Part of a small language model's weights: 4 heads of 64.
MLP neurons of a small language model. Each row is named by its layer, matrix (up: input weights) and neuron, and shows model dimensions 16-207. Each number is 500 + 40 x the weight over its row's rms, rounded and kept within 0 to 999. Numbers have three digits each.
After each neuron's rows, "fires on" lists the tokens most often at its 100 highest values on Wikipedia text that the model never trained on. A number after a token or word is its count.

L12.up452:490514521505484514534524573485475501485445504444508419501467512418505490436551478502494518522472547471506497561488553567451520458451531456543460507512526503496399492496495489468507462453520498526489430459591532473554476490456481506399560450422500499467424513413490465505502502498522477533459461471484529501531561549499544484420554541498485443486498459488513511483502540500492588466460464497549503525443459466446541546466536523504566489436439390517441495541509515472567522460466468515459480512570507490548513509527529436460479506571476506554532392591481417443503431520454503489
fires on: " at" 13, "ing" 11, "ated" 9, "ed" 7, " from" 6, "all" 6

L4.up422:547565486480441545466476585471526540535529474529531504566463491486498521482442437450504389526556482434530470579505460494520534486514472492423456488492436495484514554545471505493432490479490457486465452578513531477536500513476512516508480505536490423525553498484518516482520544498621533433479510501513522509457491427537531530495530483510474449475456484557527507574556514537504552407457552526542442446509464562503489486535518495559472502506488503408452475499517503522523601499533559548495464524478520478557413406533502445484561504508483480543587462493510502472536466508435523511
fires on: " P" 38, "P" 37, " p" 13, "p" 10

L4.up719:538501491445536486439464493501528534482468479493555517565527501452552464558523529461536527538483531431535529386572474587443465470482534491471522475497501448489476485444481504473480498451482483568640514465479544468488486561515520453505485464481411474497535488486556541475507459476452467509487479460534484537501471524486532464504508538456490540560521534515565534495543463457531524521455462515444488459509442441449483539460494530468531507426432396516530485508515434470545551498555467501521554511503432512503489522591533488526501487580445559508531403481532501543432486517559537440
fires on: "h" 46, "ay" 17, " go" 16

L9.up794:431496405489579553472486492422490505435507482494544550503522471479463484494543507541505431520389526487525516465538490476479489464538549492564479541486489509511525446516478474536506499464544485530480449569516477449493433527509554467530509469536495496533482526515553447553524483522544518524455529514481513560528508451464475400497528480485493460478494443545451477479480482540502420556394477511551437545476453557474519535481512507494540529447413471444531479535483539505499479520526455465494469580492548505458415464564548549488574497482483484442449485457473503547536556511412509482
fires on: "ad" 26, "ed" 26, ".S" 7, "ong" 6, "ri" 5

L14.up218:552478536541414572516517582453530526570500401496488483457487489553518471460515436498503526530519500518501477558410552533518558457523397551459485535528627541462541508477473530416507488490533418429475581566499552548495511495457501538484559480461485464518489493534494447554455504498416515572483517496462524524456561497492500467518407514460510460506491463528483474477451459506534466445480496502545526484461519553511575489511546497509487502505540499455552569445531564512492544483563432497503513524478447518460459471534553465463467445489535532513504508493573484443521536493513508447
fires on: " a" 29, " which" 21, " A" 13, " that" 7, " J" 7

L14.up545:453487493465482463534495513484460482501461445458465539496429523485458469488526510496556468487491452422548541524515571465464510523458537398529491514511529462511538480439467487521536482448572466489472557451501509463509515538521445499561549511488531469502534555464583486523521453477487530508514523469470474491510518406497498423519442432511539477518487515534464510495548430469482479562520553565560431537531530471489486393615471440527434481518477486519540517497463518513505533517451448437504517389531493474532499535499440521516561447586499534476448449521508447490558490513531452521
fires on: " (" 65, " \"" 21, "[" 5, "(" 4, "-" 4

L15.up749:371525578487506549538466525553561521567476447480525551479527485518546468549463484473499506438484498559508527515530500519499525469501509457530531477443529564519497470472476484489503466458529463431511546460412411533557572476488524473487502439471447463516495542458562486532462535500461555521549465459483491503566481527483504484503433544482416460544493518513418472491507461449538561483453508530510535466454408493497539562428546484553471457491500523493507458484504532518531472559492489465512447475490443475476498424456535490557460548527470524509577413462558450568538495494488488493
fires on: " for" 78, " J" 7, " a" 4

L2.up49:547510513544536514480510417503478516571570507545441565455475474483451505568469455513517515443415411565541538519467545390459501524458537475439433521497505448530464511474534522555488448484525417468509500547382452464489426471486466496483454514508496461464561467500486470530468436475489483488542449464560533486507515513481425495437479545547473411458546503498521509506443446519547528529526533424541567461487490503488512467541505485528513537536487508505467518583510526464444531522503456486517488435493467568442430520526514453470462544536465435488520481442484514509499432468479464521
fires on: "?" 27, "ack" 22, "oss" 17, "|" 9, "!" 8, "." 5

L12.up844:557525472463488504594531363491518466460475387479502527516442543506469489460487458526574485477463471506517483490527620497457514543484536476485442480539545436489478554548586490496510523504534468470514481485443509520531479492510540488411490457486414524431525545504529500486489481523564492613497476539621555443596511518455507526494443469436497511526486418529498504540438517515461528492506580501498538457583466437462569444533505475504548511509479469479492535550503475513468503511514476535526467504475432507416501532526506468485516540449463472434543511521457514516525497530502482511
fires on: " |" 32, "d" 15, "?" 14, "z" 5, "|" 4

L13.up881:474525489472485440498495515436523518534565556430498506443467566485501448449518503523491487549419551463509490510506509539492511481448594472497460470571492506485607476432477484515485420481492517543507528477459431506436506519504515522461495496533555499479495466537562502536538493559485530468522442502517474582454509463434529509447460469522553437469477521464509538515445526490488499458502480440554442490505557509555489426557533508539467573537529579574506553473529496471572474607454449515526457521520571462485519477488456451469471558497485554550492442501522441498532519494508463457
fires on: "\n" 19, "-" 17, "ass" 11, "re" 9, "le" 8, "e" 6

L5.up699:454523471479579487498507540550506506476475493469489516403538550413432518462514494560496491408513534452496504559498558509492551410471537448468491517502454513540472478565448512539473509448484558551459450500471540512507496552505533494460534517535507441584488452509536466437469488491479552503460447403505512496512471494501458480505523429482507439494488502485483528443483525475439558495455504541553540523512551575550470509472463537436541575471459449470502517545507468524537513537379426582539578524479503531519523589531497530498520493419478476529447479489502466449513510528443525422
fires on: "ed" 27, "ing" 14, "F" 10, "hen" 8, "ew" 8, "en" 7

L9.up828:577439482427581500544481522512535498508520542554487524522448520514483468571538585472464532545468510491468557538453559480450491461523527548521501403544541510492514538505506475506519427514460526540609506509529538487517462482470496544517494551499462500520476464535464445496413575467497482472530502484471500525525551564412440535504503551518482521523521521462495519437471523460537520559495556504553531532500563479507483554522463492475480418521504491450531605515457552541534465466513507476540561479489533487456467502495496517423579450491492472538475471479537495501437509489565529521
fires on: " under" 22, "id" 9, "ate" 9, "ing" 9, " of" 9, "ly" 8

L9.up353:503470493503447448480441466548505461484514531522472545470490474519525469438500508536476510424461537453584459472504422528522530443478507451498503559559458497489509515557442499555565481509587484510521544493532527477557469521571491521500568526518541543537474495506604498442482511527446462459455489439541506465471481538454494503458421482532459516479523533484465473449465485583403485527486534508465497463496419522577517512524518444513468503485430435516488461533512444478556496496424490494493593522480563452513497543504441514553550487538595451540562555533483475514486541489411467479
fires on: "ed" 32, "ated" 15, "ing" 6, ":" 6, "est" 5, "r" 5

L12.up631:541546490487477467508493514460556491496537424515509495531415552500636516517440504449474479520498528492473518463500547524493495484431574485545510476466518470497508448500531432538538437472494447471539504508480550503467453509457446531514504494502431465517537529470450434462376466502459460605479494499482470521522443490520542424535407513432501479503479466535522482461415472464523427558504521570502577496577453520556517518449547461504473433461503460589515518563496496494558525473427497485448471498510490524437473431449522471468558567515478535539525459475469542465524452519471519532
fires on: "ing" 14, "id" 12, ":" 10, "at" 10, "r" 6

L16.up449:428417438478421439492462516439466509557537527415468494501461580491483485507556487511532548450512513463521538507470502501528524545519416508552509492497475477440489509599512435511424473531478499511472513535485470445568461449514543515477475493467529600457442544545474473584510475572542482504496571457510457533476455486493518483553460486517513515551477456518501469455485510523477464609540461536447516512479484459402508475518493509518514501482509559504481443459495556504508529570549460448462527529552515487535501588487465525455548503474525523497529496500506563508487482441450511507
fires on: "a" 16, "e" 9, "o" 9, " Le" 7, " de" 6, "u" 5

L9.up326:443481513481530490581443456522453472477483518491511504474550453579529452561448425490418523554460539493493534522491484462499421472506470501535509475479554532464513516490509540470502479457513446445540511466509475468564485493473523456523541478614385521459505470490539499550483516478482396534517485559480446522509479495480481547449557521501481495517524465427397533453449475517418491519527484492498490502538541508487484497431514531513480415507501517445496482574393481472529549507491490470490479492501542415518469441498493459486434497525416510497497468576445471505526520525473481489
fires on: "c" 15, " of" 13, "K" 9, ":" 7, "any" 5, "and" 5

L15.up185:545466611460480433465522477513527503522482533456503516526457477540519548480428477450531491495532548576510486448421520488457566546490518479525471531511584598469474470566446510483492500460540479453580535473452492519478552446436567494472495466509513493506513525586481521487474504460472558541486461517474512539498459424521542520496458490503454453517510539567498553563481484482475480478484485531512462489449512489546560492397549570556561485562467524402562550523497487516478478487503466529464477515484515498582438478511517483427517554486501465482536459493562516528430524467417506531
fires on: " a" 25, " J" 23, "g" 10, " E" 7, " e" 6

L5.up130:535472580446529431473523492417426501569498564513460477509534525478516511547537490510510564597481501544507440520520514492511459528485503469531546468487543458534440506443469502591562469515507433552470481476554522575455537460472501481611531460539460415497525481539518545485487510483493579557506458542432486482534493517535484441474588536537574484539473507576510494458525497541510444542540525512486516454471533570413541497490538553557462502531505503546544468509577445491550470524455539516472521503533586500450508446454531419524488499534511402504564515473485526531507439468458524456
fires on: "t" 15, "at" 12, "iss" 9, "st" 9, "id" 8, "it" 7

L14.up352:526570535439510458559495525506485554536526515437527509570449503517490451584496502524516492550430553408405509530461526462395489414483521454467543433531538572484535509458496485490519506468534511464473490480463451468500532449483545565523513500495526508539478501489500482514468439489506512469482457497470453556495445484401461434555557477499526548563445571536431450527470525561530508494481470528506496494397524490469516485510529454540466512517515532487477489474486482496557508540491514512517466479459493389533464500454451507540496554528511498405498474464461526495540574446598558508
fires on: " |\n" 92, "\n" 8

L15.up325:460462490498440412475475537498492480506545481552489530552475509521450511504536481503531417529520582484503401488477532420515560433558476463491520537433466571512536493535465500429417397484498469469527484481485428505539516509482461479445544482477498537499421465445492486461428471528497490393441501536544526509537494552467463509547491532508622511507433545536531466497509478488455461611469516506514559522475525496478547514451530460487481451502520547482508558522488592483471472503506492467514522512485511537534480517429487482443527477416508482450533453474599477522491469477384497514
fires on: "em" 17, "e" 15, "a" 11, "ed" 8, " Mar" 5, "ia" 4

L9.up646:511493496427538537495494573510547520506498527528506602450488469557461529550562492438455486544498556465446504517501563452494506477474494482546515467484496524526495509442461489452584436499507441488611496512589528561533389431501503517528509395526419514564486514547554455459509579480534471545502516502505485506508512486551461522506444533510453530496497476520454484446480530490498456543556500493496557527534504522489449515496562515395485500508445455443546545473520514523496528500479476530444479491492526569442522395509500521409505524565449518494526470553459488495508487603483527422
fires on: ":" 23, "," 15, " of" 14, "g" 8, ";" 5, "id" 5

L5.up856:469488469448545509485521511513480481493484532447538484437433470537433499510569493510530469536454515480500487525495519450450503447417527486476472506549470528457563446471480484523478516513542486508550496478533496440466498461603526536413531506481479549485399426428466498524489499508547610556578479463507523515495501479535475493468542561441427573498473476549514538446490479586454475526498497508462477455417498430509567489427524489470531485489474486567492471543443502483511566463506492514452443485537438444500466486555486504501530525459441598535531556491572461489479510520576492531
fires on: "h" 20, "id" 10, "ie" 9, "t" 8, "c" 7

L13.up360:609444555507548423492436469428496535552556507564490504490425478473477501469540482459510559500469518457493513482482547489508481534532520468492470522486499467388543509539468466491503497517551435545505509479531502570569510614531508457431535463412420533505514459527461544463486501487482524584499467524488476518504523494554518463426565499495557509450492521452483515483453466476533543458520485436535480508505516536512449485473495551480547477544557495474555490510492599481438502427492542519433465469522471482517500412416568437581516493529541497473526539468601456559510564498513497471
fires on: " Car" 28, "ar" 20, " Sp" 16, "ep" 7, "ag" 4

L5.up465:432431489488565507536527502478476500484404454496581544508557485467592512523621541544446458539491549527429502560479524439471503532419470568486508507498529533503493524502516497497535550495489505555446481519504542538510485462538514463486438507527444446546454431551534509501510533569497562523514523586489465467544512463551454441494559449482523409442484437511528529536543516547465433470439521499457461495572526504467494537448413491460484499429492458444553462555520578516552431500517487507559496445475561545461487502471520494503545551511486529515516518522465476487510444500501473582
fires on: "re" 20, "A" 13, "ad" 11, "se" 9, "ri" 7, "s" 7

L9.up193:458498532488519568490498464488487568548531447464552518524487490425608519540477471472521477547585524492521501480565523475577442484522504496512491478553506407497553453454447461526456480457494511458499492456551509417505612493545557468455489470492413497434498498468530522476526506522457543508402527535462510455573492461510438480485420507463501527486492468572584481499485489484501482520502519497466446527446559468496483542558489497491493494522464435523502452465450506482528468538534441501596536572526510521497502447563525512529459578513503554505533540430523545515505529476470474472
fires on: " life" 22, "h" 14, "ad" 12, " y" 8, "cess" 5, "ife" 4

L16.up307:435465598455469396487438518495520555492490486493534476504446517466458465550480496438492509495533571454493513568526470503430392506400443452562520480541563506462504473484493472554470477491546525507570519492479468496484516524543491551602433528546529457471519452517495473482493519471519470447512499433439439531436493520495525443491467472521482522471454511560481424473510531607467522481481512559545473570541429433498508496476442470548492557527525472516451556477529481493510419541519455470503459468472449456475530493517441498479515521510542515498534567551554541500507469467463495429
fires on: "\n" 76, " N" 8, " C" 5

L16.up238:486469512492546535577488490525507569515447531493491489475418460513500487566454516483476508558520579470514569545519491482532417551442490501521483540506436472503512501485468498455500490397484445477511479469463478461543560552426523582566510500507416448609474501554496504517479450533508472466442517480523559568422473494473561517494553438508519426475517523533453510491532513506476489470522498565450482529520455524515574548505417507538504442503460460422482474484523462415487573491495601513439543510492508507509467447532465436451509505433557510524492451589473475534461501546488460471
fires on: " p" 17, " was" 15, " sing" 9, " P" 9, "pt" 5, "th" 5

L14.up789:515497473471482515443470497562480494485474520518487510511449503489533489537476500589535471532545485505551535557439525537438470532491527453515559508498458507488492565500475500466489482524510432513471531387465526527504459520535478539510533487500572421506526518525546458527517455469478525497461556468520481576521520551457468457463482432441539417483516480411502457471533544481423443489550513462495515557532495453520499474477449560550499559437503588484517552510483569519474518493427507436441411485476462510579563447454457524497490431502441507482486525469505421540471515478546497510
fires on: " (" 63, " =\n\n" 13, "or" 9, " \"" 5, "196" 5